{
  "n_layer": 13,
  "d_model": 384,
  "n_head": 6,
  "n_kv_head": 6,
  "head_dim": 64,
  "d_mlp": 1920,
  "vocab_size": 8192,
  "activation": "tanh_gelu",
  "norm": "layernorm",
  "norm_place": "pre",
  "norm_eps": 1e-06,
  "positions": "rope",
  "rope_base": 10000.0,
  "rope_fraction": 1.0,
  "qk_norm": false,
  "attn_scale": 0.125,
  "bias": "all",
  "tie_embeddings": true,
  "parallel_block": false,
  "init": "normal",
  "init_std_qkv": 0.0142,
  "init_std_o": 0.0,
  "init_std_up": 0.0142,
  "init_std_down": 0.0,
  "optimizer": "muon_variant",
  "lr": 0.00847,
  "lr_mult_o": 0.708,
  "lr_mult_down": 1.5,
  "beta1": 0.95,
  "lr_head": 0.00404,
  "grad_clip": 1.0,
  "warmup_steps": 200,
  "schedule": "wsd",
  "decay_fraction": 0.699,
  "decay_shape": "sqrt",
  "final_lr_fraction": 0.1,
  "batch_tokens": [32768, 65536, 98304],
  "seq_len": 1024,
  "doc_mask": true,
  "train_tokens": 733400000,
  "steps": 11624,
  "dataset": "wikipedia_en"
}
MLP neurons of a small language model. Each row is named by its layer, matrix (down: output weights) and neuron, and shows model dimensions 0-127. Each number is 128 + 24 x the weight over its row's rms, rounded and kept within 0 to 255. Numbers have three digits each.
A block is one neuron, or neurons of one layer that tend to fire together. Before each block is what it responds to, as a language model described it from the Wikipedia text at the highest values.

Description: Short word pieces right after a word's first letter or two, often in foreign or rare names, e.g. S-z-czecin, s-z-lachta, V-f-L, A-ja-x.
L2.down228:118130139148112156117133114111096130150119159132148127127133129141150127131123174175131130124130118131091135131125118135142145115131126146124147162119095120129109123123091124114139118085128149135093098140158156104137124121133104142121073144148131088138151135102122103152102149083114099101109142141101117174133121144152086112136120094133082108139092083174159127142103143143174086104058

Description: Hyphens joining words, prefixes or numbers into compounds and names, as in Peabody Award-winning, re-elected, seventy-two, GRAB-3.
L6.down1114:095137155159122118138158132124092151090117131132109125152110124126146122107134143124193132070111161147150148164117129110141129159099125128110127117115101133149096117146123100136159086130124093121111128065128144106142157165127183117155137109111114127153171110147108106140105096135072129132107164139126100086118098099075114129113165151081115144145130100112099156119120124136112147112137
L6.down1232:139143085120130129140138145137112145098107136063100152109159154101140085117168144121139123107102111169164133101114114125167133151122098136130163125128158140141133099133120105100132130123120165173143089116133088080113151109104128118143117102158153104160123118134119119111089150133126159119141116118115135058161153168149094138122086151089171150087156113136103129108159158105148132161092
L6.down1616:083154074109078131127091176145106106153126137156120112142112146127129128140123175127166131097094120177112107133141142110094136156138128125091161113090140112126115141129117137091120109157146108121110129111132104151095129118155061141148142105127119112157137104145116134139128106157135136091104135119102160156144162135123103104122136153140154143136119093142119138126118157091163118167130
L6.down1874:157131116110114125116136138149098129077117120113142097112153140136143106138130159141165129119143120130121134141130134113133144170123094124119132141082157169133089130201138134114180103159122128134135110123117162117125114120143168115107123076166134095166127140088121127155107076152131146160129125116127117105114116155117058101120097144161117082159124101088117139126110179160119135096135

Description: Fires on word-internal subword pieces (gra-nd-son, hin-d-wing, Re-iff) and on dashes or hyphens between numbers in tables, e.g. 21–25, 6-879.
L2.down291:115121095171119140146136122125159114171132154130113157125128157121116178081126100123138132151126129149133133174127080157115150086175137113110099155138115135132161153128113101122158142125088163147147145105164145117124079115109096110130139099149149126098201113128149120162124132144134121126106127192123129120153149117110123145126140122092120124148141115112108126152129122114135134146147

Description: Second or later tokens inside multiword proper names and titles (films, songs, shows, teams, places), such as Century of, Against the, Saint John.
L6.down147:149115146133112131129133145187160105180118124116110117147137121138117165127152099137094180122127102139131123190130174084137168180108149121138117141148175062093084138148098129129128129155081111144122135130166071118095150134103105109120136143130107146128109145169112099120129144126096155123162156106132143178125134106163137163127123133162132134143101140132112132157108132168169130128159
L6.down840:102143116088184056146118147137131185134117127144148120143094126127171130133149148125185170105133122100111099111147127154152070151130129105150117110111139100176178088116101145150103113160141146120128136124167120137162099144159183107143149154107120120102116140090112149117100118128118116164118161143167127105126110108127101106162143129110116130143098121118174152149090129165096105101136
L6.down982:076112129099127144108131156177121123125105137131158109148107121123116137187130129136111175112178130114153127138138144138110105186135127090124115140139133167144151153171107108131121110148140116120130094140151152141106139147134134166159122211109118095102112168130128132094149158108148099150124118132166097179107179132122143126138117103142122130180139130094147128113113137113115130145062
L6.down1726:157127132110116112112161121093144152133098158127140160131139151136132113141118106138156136145120107136168158141105120081111135122111121130143142131148162113124112128171129114096101153159136145169121129153123125143147140160135131134137156149099087158143116125126094146100094115141156135102179135138140152136161114133140179138160159140102178134104074152122151133131133080121107104125148

Description: Continuation pieces of multi-token proper names, often sports teams and venues, as in Red Star, Red Sox, Mc-Daniel, Wemb-ley; also table pipes.
L4.down116:107112168113101132126133110159131100070140106127097124140068122135092142115112135127143171149144120134129129126100115151140125148167141108077077143173154112147135191150138130113107143140087131106112170130168188125104098133136140168142134154120143112141146117147098132149159125137110112141132102138084111122116100130150143120105105140121103111105105130131114184148124119138151149138158
L4.down178:139144129147150102130099118180149120111126148121123135136138122119073116124149128131128155120126106121105140134152126136116119174152142164081142139092109136182134120176088094074097151161112146098136118093146097135089080132113138098111160122088109103109161144143120121125168154166116112152135124146148140126102162173115116107168117084110129127146138091165143090132157129165161109145115
L4.down334:144101133099131156081121119126144151117131125125140127164140140137100100110119095145124119182132147120149101048107126141131127154148186112158132137135132134102157133159108104105092136130149113118126122106148097130125133169119128115193109153127096114164131162154116137142078169124128110152139159145128158126130132150115156111177132089124093142120118130146133090134155107094153123140128
L4.down561:098103160136127129136137126054137150136112101161118106113106136131165088152121103125099137105138163128074144128129120110125129095115121095119135120119080179103124124094135155167183117146074147184129148134169145108123166053132164158098092084076125138110125150136149112139099106126117051138139095155097128126122170153112098125163105084148136138108125098106127121074120130130114113166114
L4.down647:147123144147165109125146156095138128141118119069143146140113173174088113121135154129113099105122109121109134110128126090074145154131130147131113111150138130148131149159099118124165110108136157124154163127103113162130085122121121150105148116184094130116095113171119168136141132107151094115115111124136129147166160150120155138157155136143115129154151120098144114107129094075106177183131
L4.down894:087164090118086118152131142133095179149143097143171138142128121153136133147152132140123122139131122149103127106102131141091158150134102127119137158143124066111102103142141120178114156109098152149157113138139088129130079104145111140126129075111126148147134108102130094094139157146101124090092110126110153145127141090115155142106132134133118166162146094166136092171159120069086091134121
L4.down973:094110141158131117119133147131140143128125108121174128110170106139118153172093136131163118110124139165088138125106133126148109126120121162123135149108165171141154157103111164134139165134129140139130109122162133159113100134134120126099170085156108113077139124145117128130126096122143156106157146117193111119100113152140152136159157147124146106146126108155108136149085134181116084127110
L4.down1077:154097136129148123104146132140161121141098148106076146131162103108136100101154107145116138126057124149158154170116164130106108124135141126133102099144096176132140125135119103113073099140143087094132125122126128128111088166095113107145118142127150152115123133200155134122080140178094121126068152115135107087144127159122089127111117143104104129083106102126138163107129111103123102111136
L4.down1156:137085135098100133121090154104134154130129147182121149148161096159133156138156154148088100159115139159165115184142133113100095179065154114125111094122126132083105131127093128149131126126088120111184142120120108148145093120054144116132105097128116166141154163159135130136115141169126134159109171143152148134097155126110119099098113177158092118119122102130099142185137120095116091116114
L4.down1234:097122113172115132116131119118102149139096130126123159123105159120116162106137137138117155071103135136141123115109116148123139140106109119109122139152096108107104132104134030176106142080162123159129100127147126122109146117119144126142111129134127149128135132111143145122139143152172104134090152147112126122106099107114120128124097094116090128146130097113069147146105143158132158096103
L4.down1276:134067106134106104149176130125133184150126125118123170160126109144103116143108155106110123146135128178117123117132109116133137169102096166065123119136113105117159180124113131122159084079123154094121140122168139137077128121097141170142167122128120139140146115116139124126095164107119099137118143148140168157149129121118095138114106167155117132137153116106152134153119131131157128137152
L4.down1455:149131132149121125155131114175160116169140129143117105111191154115156119140099107101159101155134132075115175137113121124147130148087129149094133117146146154106109101116109141136120117111127125111125114144156148099084099153125113127172164132155118131173136082144162051128171154112148166128116103126131146091115169115127118140124174105136151123136143149137105118129126094127145134151161
L4.down1597:147109122104122189102125140128091135123086165133103113169143166101109097153162164151139086112139130149118173136114152119102140161135113116144139135137157172118088088149099100156152165108120113145121137076127131111137137150111144123148109122129111124118092128119171113139139158115173110147136115112123095157135131087133112112084152183153179166177164151182128106080139098135145089151157
L4.down1598:143143150168135135122111118118108148066149116145125147104169131098134135112174086171113094105087129132153112140159103129105136118123131176127136132094113149087103139079134170087134108188113131146147116109126070149151105108109115122133117148086137131098136115090157111146175142145123131174171128095144139125137095131120121155132151115121140111193116089123142131146137079166153143118119
L4.down1859:144118156113140134115131124087130113081153091163130105182151124141092147148131106137150112167143117108125112087153107105114133119115117143117126129131120103113140119151127112086101153118097143123146128130121158136147126111129118128108124129177129101142152128135100092092087114150156126126085110110134159104124134106142190112180101161147166075150142142174136131056158095132182118163127
L4.down1892:125101152101100149119129134114136176147123167138125155114136094120101099133108098138068114120131099137133118137105149075095086145092118118161125105138140157104150147170143173112129089153127138108087161090131096115124147129140131159138146110093143140118118154143176149120104111145173151134138170125142168137116080138109153129148102085119145117164171115155162129140107108168104151087121

Description: Middle fragments of split proper names (Elis-ab-eth, Z-ach, Mac-D-onald, Bes-s-brook), plus the opening quote or line break after "said:" or "wrote:" introducing a quotation.
L4.down74:117139109116149150102109163171109093153128180111096114124124146148137076100177070120133113126110123140120103129146126108148122114133136148124094114098167130128141122132092140126140135140140120140147152107138117091096145119171094120138156140102152131161120111106130095181166141191160136105124176110115123152153122126133144114118145121115143101137106160132127154131177106112155125121122
L4.down152:125111126177088144140114159127147167123159143119126163103103120122148134138156098096173135110115159122151137125156121118104088111100091114123132133095094118140108152115163143108172127154134100149123110135058109140127123155080098142130129168168098136156134142112145147079145130129174091121101125125119140169110141120153144111148128131110109100131148152110096164139112154163157144118109
L4.down280:112099100129111113128131132126151120115135142114108126137177139157070133096161072130130107152132068147154200125089153095089091135126129131112106127152128114107141124130123143132172139124122147175143155141139119178146089177102102142174145112124077148109092097164156096095093123156120126153145130130131130124105127135117180143107157083116113134109148123108075131171167147151141139152113
L4.down460:124141101146113120162099140089121175137093124109130117139101119110095117127134118128142149129129124106119112126112109137122157122112132091143145169144113150133098104114097116112146134109116113196132139140146122142118082120116135137146134114128104073114135085123148099190099149131149102082160136137095158122125162085127126084091124101122104125154121154084115144129130102096138129079127
L4.down479:101104096115159144091104160113126098129115120117143129135101134127142094161158159138045080102114132117130094125136136087135134149136184176143115135128104106115158127079087134126170137108127086141119102138152139173125101130142100126155082116144128149147114151128135116076086131110129127100167159114140114169149150134161132129133107141141135094132088121132127124099169151141161169175151
L4.down493:134134108135107095109134114160129139150126159124093120153102123113151147127117146197121111089120124142114170127142128187149096116171131119123162112162111110072156105128122128127120122090169124123102128126102146155126166087125113105142111112145088127088148115134127123153109159151076143134126102146141078089095163158154134149137119140108125137162176103082116183102110092165125098157161
L4.down590:161162115110091119157105140167128145141183137116155146158064090139140141146114138158147104138109152137125107100133089143112135109137119127090136166110141158139122093116141125139195134121166127136134146129139154141155108166158154145144140134125131134117105138101140122101133158118134093161080154136128113123161133120171139143148098107152120123108147158129072088117111111152103116134088
L4.down892:142141181113056140113118094128107149180116103124135135121141168137157070121122187105108147164101142106164127113140144109132127127123159159167103127129124124127105117160080141166156163114159120163104165118120149143164134129164074144165088121145110156126122131091142122119116106146144104120144110139113107110115139123154127068060131172131157097115117101152132100128119131156154120123161
L4.down1081:131127162093129146141146146163124131133109118149070111146124113165135139125101097151138140101097102077152148097138117139129151121169164110133132147161123075139151132131100096092105123111118096113086105117119138113151081110132143171142133130123122096128131118099158067121091127137099145092067106106094120155105106132128090088110107134169107114143123121133150084121114134101095134075144
L4.down1232:114104074122156197131141124156157134165158138152136143148129146136131145123086117148137135108125186141145192163102165137108141150114152142138145148109148129116123108122145125132148080155107103126129142131139163093128100113155119150156145132085158067145155139129117084112167144163136108134121124093130153136082139120141111168111137152107124169102159168109110120113121116089105072098118
L4.down1299:143127151092149123123127142142150126132133111116151085187147130120128125102089092124143106121177106100145103134101119138092137158153121120081149178096127138128113084158134157137147118099118088114126107139131119144101067133162114109142123093085146120120094129180143110126149121114127122148129151117154109095170133133127150115167149099129109158124138160144086108097152128157116129148118
L4.down1422:142124110191122091136101161170104106166095112133100129129106142115095129160128151142153111130155116125119157127104090152116179116108137135143121139080138123089100154114130152104118135122106121170091114116159116113102136138153128108080161162182105139178167121153121130117108127102080104126144167109132110137122082167100127148143126159139117112165147169158099140093137145148122108087107
L4.down1427:164099160098177166140116166130113123129125119137122120103121094136138104147144122139162110131125100182117138117135154158128138084164113071084139178155129109139102118127134138139133103109095134140161117170099100139160135085152166147109133135114073117166123139145167134127159096135169125097121138133130143146106142166124139125133119153131136149101146131132101157114107165154162133137139
L4.down1465:129100096148118140105114130132131103164130166129093183155140101172111145107133096141111157159097115187118136151102161142153124127067114151126102100161134106111094130117084107127116119130125136113153148087129098108141107136155125128138092150117144135108151113131144157118161140170146173109141144158126109127091124123132140130138155156132099112125147134149158171153139125126187112136078
L4.down1641:137124107127106141104142127138155105112136135090131133096160136126144113144125115144183166107141124101080145129111086098124136124109109118142114146137112143188158146155112134125151130143091135122130168150148116127079104119135118110094122073119134110175166185130084148100074093133151151131132168151104156137132108127137120106132141130141112141107188133139116124135117129103095122111095
L4.down1682:115138122154145118151188123134166117144153116100129148155110167133127114136128118137120171121168121151136148146111134137122147173133148143119115141161098057122166140084090101152132168090119108130118151137128140117107134082160144125152141159129126127100103143146093122123154111106113122094118161096120086096104145103141093134091097108098100110163105112128115131122158090153145107129108

Description: Middle subword pieces inside multi-token words, often after prefixes like dis-, en-, cons-, e.g. Elis-ab-eth, dis-ap-proval, en-ab-ling, cons-ent.
L2.down1879:139122117098089126111130131113149143160149117119126104144163108114116119131154118149143119137126104158130153136129140112144129122133140195115127169161098176173133132137119124114113133109149116125101160108085115129131084159160122117127129152178114145159140105092154105125166149150142106104145143138128119117114135104107138109142102122108128078179096170130156156147117075126138141131120

Description: Fires on the en dash or hyphen right after a digit in sports scores and win–loss records (W 3–0, beaten 2–1, 5–5 record), weaker on table pipes and word fragments.
L4.down105:124113140121127148112161100171113145213132091192141111153134137114157171114155116164146153134132116139173144121111171130115137115086127123150107152142131136095157114131121117134150117124130101101096117150166151099097135141147189157114111111100107140165141154157181115089120112149139119154145114111104138115128126136158099132132121125148134121121108132126139132110149173097153128096118
L4.down134:129134140161107136145123131134122147142114139150163121089105138133150146106152143106174154149137178085079081084140142112174152122119117120116087110119144163191111130131159129111085145150101062125114125123148153108158135105160140160137146092099171125142101098135154110150152116105131157134112101114168148170167151079100139098128128157117146138097133123170130102139116137108128101131119
L4.down396:117161157150128159155137139180087109111157112140087148156120113103142183135128109081104114124141140103128173159098088143170157136136137117088101111136124109128096119139121170123108115113125152138140128090129176154084111137146122122128141107095127132120116135092103153133138104133115132086125144119089123135117124150134140173109128093152138096115135097116138140156144137115178159123126
L4.down470:117131094139140139110161135101094106153165085131122113119108140090155132166130137103122111152098131161128102146114150177158126123149153114158140155184132106087169092117127155155138120125137131121149112136137149123167129120137181120149122113149116088139156140149160118112137138146116122117102130129140115067131108153138077115102142139090097136119138115065093135104138156146078128138129
L4.down489:145087149155099150111133117153136100116133147094129131129126131092075101147146126134141123121118132130109083135107154111132118131101111149158125139136129137156064125133110121092116131109132099135116108089161110114160131136119132118154112123131124112113154162096156079122158088144136099138154141167167113114161181097113147120139168109097144119104129118148125116121179154096127108161133
L4.down515:118137132120127173128170106119168125106147152135136169101198152107073090146129104113119113158090118100094144122162149126133181144150145133128115092162132119085113140160120143135148134127139126127129147150099125078091147142169136158138124147098124120141134099176163137125096110138102136122095099153082087145123105124186102137129110092145147102156123104118119099140125155134134135138156
L4.down758:095126110098114140133088093151086129088115125121132106120113168128145087157100124115126117136125134100118144148115132120193135113141145142157127125128124136153122141128153159128164145159117115119155131137138101135142154157127086141125120185142097111138124110113143136127099146108106129113113113058169135125131108123122120158158134144132152126148089130145107123117163113127084164143144
L4.down786:146127147203154165123111126132129128107109125143104132166149116100150118130081097138114123151114125169158141134154118140128149155130113150100153115127166149105145144118126116135137102133143104150139099163120099100141142094107131163106120129152115131145111091098108111128099132176069171104080119147124106073132158145094127154165145109147125141153094067154128128132131140113118150132194
L4.down820:115116100146168085136138159143169108151120115099126131121134109147141144138151146077108141150120130130116116102056119123149154118101151095105156137092147140070115117125189169133182142141103157143136086138158164078086165117086139133121133110140142104146155110132124118135123153144161111140188117121154132118128121122133128111137127126134091140115100132163114119152101158120097132125138
L4.down1091:150128113151173152145086145135123120154156093182138142106165118129139124083161168118113133126174114143118157140107110104104117127142119093147137152104136129144145148143151093143156122119103109163137136126102141129125182136121130144153181127123175085146099115156133089114107102156136140070149102146115118103142127132113144082130119150126138146086107121146145110126153131142185154142141
L4.down1170:121132156136108134145149127107084131127134087152141120155150146154096114151098071116147095161146081121143100101141127147140157159128156165126148134098114147119164126132125137129131091115162140153194141106123115162092078074170166120110147098131113094140162146139116111148148150135134114116132131131110084127091095120122130088176114103129175126156108130146100176114088092118135119146111
L4.down1314:138139104164173094137128145118098122137164180122126145144130120162129095120150119103148153092119138114187118130154172140106103128172136106071136120093085145124150129112122099134096121173124151124152146159130117140164107107152134123131113127116167113119156096130057162100100168156083094107130128165134155115126111133116157099143102137180112143156164124119147131175152121166097095123192
L4.down1317:094101123136172132110135129126109118115153068170127083154111105103101118110153137127165117186140110101118150140113097162111135140144174108167103101129097101109111112107095125109144133160140103162132148126123135118139142084155156160123117102123165116115125127129146145117112152163086129104093095122129114146107131104180115131168113118094118113114115133127137129080109163139130138120151
L4.down1378:128159099120084140108138114101073099138150121080136122148153107104096169153082099112128118128111102113147150141120153098150181143144165155129138151114162153180129120174140108141105150175096134150120105106111149120119152139124103158111120096138110112166158110089099164169107116131124122126075176127145115107110133066131147142156103128148142110141081117129160136099130139118130151128148
L4.down1578:121129137118138102135087122135172117062098140183169103129148139136130134103074115127107121107198133130120124099155132127119123125132099148071123136134112101153127108135159112137139120127117133122148088174088102158153135145130095105146176148160157142136133119148118078138152106145160151113138145127169103174119119147126103138114164124130156145077125157111133129114134080100140135160145
L4.down1764:123127138136134109117133130135076115102125115156105162161087099123091126162133095115149114095128118104137142138121082124143147134104089117162119154136142128146166154162134144147114150102089128133122091117128144153138146096139131099120076099152122125108123124147119109105135129078143151158109120105109118141137091132153161117135142133150131154113135126125133148156115130112148129146152

Description: Word pieces inside a word after its first piece, often in foreign or rare names and non-Latin scripts, e.g. Sant-ia-go, T-att-oo, Ne-s-tor.
L6.down6:113155131121130100104134139117135084123115122154179123119115151126103133073127150130169155109173124141118149080117185130113168127097161123130072138091185131130147157132121091114136110134148121107122127142108187147146126168087097110136097128115095107165128130108104111144126125162153096126140072110157125123124113152146119136144112135134180144142112119098146119083149141137156133135169
L6.down364:154155107126140112148132124147122132130144193086133177170135142130157099112136130117120140134122131119123139133102118162098126141140113132101097099137108081128138162107143116137161131139156110116120133149098139135132135152109097160125104127145090098139141127214092136122148125147128082135120123064140114096105117126175171110128162140112114123145154082145071139095110122109129125147145
L6.down851:117158092124157124108146122144141155128131125122109163145095131067115120099107092112154131099168116138119116147108111112137127147149117115095129126140087097155140123131047148142122140152142156130122170123138098124156126173129174135146138084116126099132113156092129108091076117135098120121145157106103148137098091120154127139093100122094150139145136116080153138083102121153131158161136
L6.down1672:141120112109140131156137073114109138131174138100128117087165099126058121119126091104139134153149078098154116170165130138137150081110117133140092107155137128171103123152140150158144121147113085109117149104122133099093084135143135137099139123090132150139154112138079113127150154159147134086136105125126156153177176130116139103152135126132162168181130126134155119071143174121113153156126

Description: Word-piece fragments inside a word, often after an initial s or consonant cluster and containing l or r, such as s-li-de, s-le-pt, s-tri-fe.
L4.down418:081090103110175136124111101138095171119123144136187137172124155115131111095079163083130113147193157159106119112123116109203149148153102156151116156147127157142124126173070084155127154124164125111145138118098132165170145113118132099136139102140122064158118136130146093172144107155111112116122146126149131102137107098106097128131083138118091068139145106134139148152089099105120148109154
L4.down434:135123119160110085143124141115134139128140132148130141134118149104111139130123113153167113101099158119109143168100135159145103140143160165106074113109146156168152151151134125142165157172099123142120117134087148149112175122130140138115142136123098109086142145129142163111135136107156132136128127099148096105163148144094143133142114108098176116157088142119118119194123152186130133114120
L4.down912:136162125086116141108101115155192183127113133135152139124129146162132118126091145092134129146067152172118112141145125140125151100110151160123132130124128139116160134154126139135138069152144141118126177106148146107178154138158141108110159126120152094087074136146122133130139137127150122172119131136125146133117133088139091149107147080146108173139122128133103123110100146118147147127132
L4.down1015:144137103141156135151136151132125161132151119085081165123127127124113122143145121151165144119127148169134093129103132122172094110083129144124119093106144132105150111143148115154147140127110199130128140113136125140131093117146142139167127141153144106168109133116111144140177165143153117169137157179153176099128160149133128137107121140150140100103175106075116167083136119123159133120113
L4.down1038:149066123110131150136113127138100109116135108120148132174149166149149134136116159116118090130118133106170130167066122150098126148140084104102168127126097126190136111170095128115143116120163143100125123125126150170144167151131142149120115124125132149137150107102102107111115081095147137116130132149122125133155111182113156117086159121131101120154094130161128092089097124115119144114112
L4.down1367:142146150095142155115120177148124138144127113072126149159076133134134142111118132172124101135131135152138101137086125115146120105126126104131129111100126128125144081164160112099154132128085154135129155121116134124113144141106099081120137096143107086139174115116118137158139166146140124150111140129124170171097171180112136172168218103110130135124134176148126113093135154098119088137153
L4.down1466:143152120172131117099120140104121104158181158109118132128136121147113105135161151132099110103098113095147142128152111135148155105116114130130103123112104180122149098103129106122173195135082165151075092106162120113141124150151099107123103107125144104080168137137148117131114149092172122141135137126104130123148126116152103109206160135134118112088140121129152202212113134088123097120131
L4.down1473:103175183169114165156099192142138114148134099126110120126131138110099149145146121126125103144128093153149105147135115079115115157075125138135122138146132151099130138147130113163148149107100124110118144118154116163095117147129110144114131101115142128138116129105141164123144153161145129104102093121113101166106142156133087142099110123183122141119139109167136151095116127114111131105119
L4.down1488:114150134115100160124093142102106144130166149105128134126103160144158175128137117139145103153142147143105100122102104146116134101142091091096142147159171151158100124140113113104106185111134169134131170125154113102145133115134153167082105145103112152131110144153112088107195137126167117138101107088108109155121105114141107114117143142133109095106167148124110145159064119134161116121084
L4.down1555:119138137108127126142138112145158120140137104128110130110126097115166146161101099104115144141119155190114110185134112135163109074140140107154124087067165126095185162087120113130131120100113169109098111168160130087100133152119179170135121109143110112146111108104121159147144121088145143103107118133152125154152119130140130148099085112107132107133144124142106109122115102090103143127114
L4.down1594:166137148120100068157139154102170155141136079125140100135112071154133138128146128102135127212139105090159105155144120093159142111128162122148157129182161124145159125157115126141154116141091096142115079112107106145113117104159126125158133130140122125150138093164149115114119166128113105127159127140107121124115122133171137106115145123100143104142102143165138097105152109143125155133132
L4.down1645:112148121101127097114167148118152131154149105138132098101160131135139143135119157141135085079152112118118110121125126129135137125154124149125124110104160069148133175148121140171110159134137140127146135132179155128109114111095138114151112158139093143122112165122107165130138107107128102112104178121105126104099138176128180140123134128114138104168122113111151105127106146093118151090147
L4.down1665:112103126128106148106094140130135140155147118153121157131131146147155121094171198153110122150133132121146141116087091123149114110153148140098091096063095113141136148153109105092158109126145111118156133113140149115144161162169127163117154133154152118133118126118146158145136164182145136091140133128174140137113135095157123137105089168104165109141122112152149168131060105143104099129129
L4.down1668:146182138117112109101175142120136117104126125155143127126187129117111139142123126188119114128128123173128123114147090100135080141142138132070151115131122173069126152152138094170122144130097088135153099136123147151110130133120131130096113120113105117071116142118166165128132083153119119117125121135137096139121150143115120145117139136103125135117118109166146160190084136103110124153134
L4.down1793:113144138142108126148123109094133127122084121112139150148090124119146092115130158112077156162121149131139136117098135163105127104123136155175091136107163126125103088110129095110154130145121121109148095167127092087126149138126127163101124128153131126106137098147169087176115112113126103136144163101115132089136116199114099143136149121098093170151129154119133115157119134150119110124119
L4.down1890:147128077073163164126147155123078144145121138164141112119150168118185130135100090128173156118146117114120121126122148157121154112128125101117125153135101141141136137102141172148161125122125155116117100081067115135136131137119100131080092191106154130120156092130159094102162119145152124120131128136135151143102167140104128118119114131064161130155160126125140152111088087156156102139163

Description: Second or later word pieces of multi-word proper names for places, venues, leagues and teams, such as Orange River, Faurot Field, Kwara State, La Liga.
L2.down820:164092161142096110138139087141146112118114120119134084130126138099093124105154128152104105154100121126138126151105145110149072168119162097136082140151167111090125108144151176144112081144144139113079132123119116127129134131115079133139120152128125070190137141140135133097113187140120134104141119152137129145135140106089168117134155118125131145105121122182124091146116141145163158153139

Description: Verbs that introduce reported speech or opinion, plus a following "that", usually the verb's last token after a named speaker: said, stated, insist-ed, noting that.
L6.down132:136086127109098142132079150129102137114146131170153121091152163068143096139108100122145099185051152165131133122134153115107147133122115180121140100140129094136143140172147114162098160131136152145143131129198064133117141135152120123144112097148154142118140117126136093124132110119115150112186145125135107151165119131166088151111115150106128124165098152136099130100118152096170123122173
L6.down887:058151153111127156112128141122133159110131093118142151106134131095118114121107144114211123155093153126139143140128071072120120120119153136084140115075094157109094134135125091130151145129113111133110152130152096149090123130116143137130153090116093111191127122122140123126181131194129157097132141133141135133134131130133118176089187144118123116158147166151081112104142116142133135137165
L6.down1144:096107109186122127134099170100142143111079165101135121100119139112076155133131096102161114123123138136188178126095143099088142122135131123124149113146135103141135162093101157133171089162155095118120146139161179128163112125123140104126128099105118150136086159143121144088148137090095112128135152116165158128168132138144154147122105115099121143165146165129112132117131122151121121147094
L6.down1657:116117113157134118154126152119138149125141115161136144097113080158126126168148154125155134144070122154117130156139069134126118137130142154075146092112098061119088154121116115149097127126126092091111112134136151103138148148163135133142093113101158120097124129138132108092141133089126092129156163110060120133141137113109137142120120156124138101128130116146077154145117117126102114107131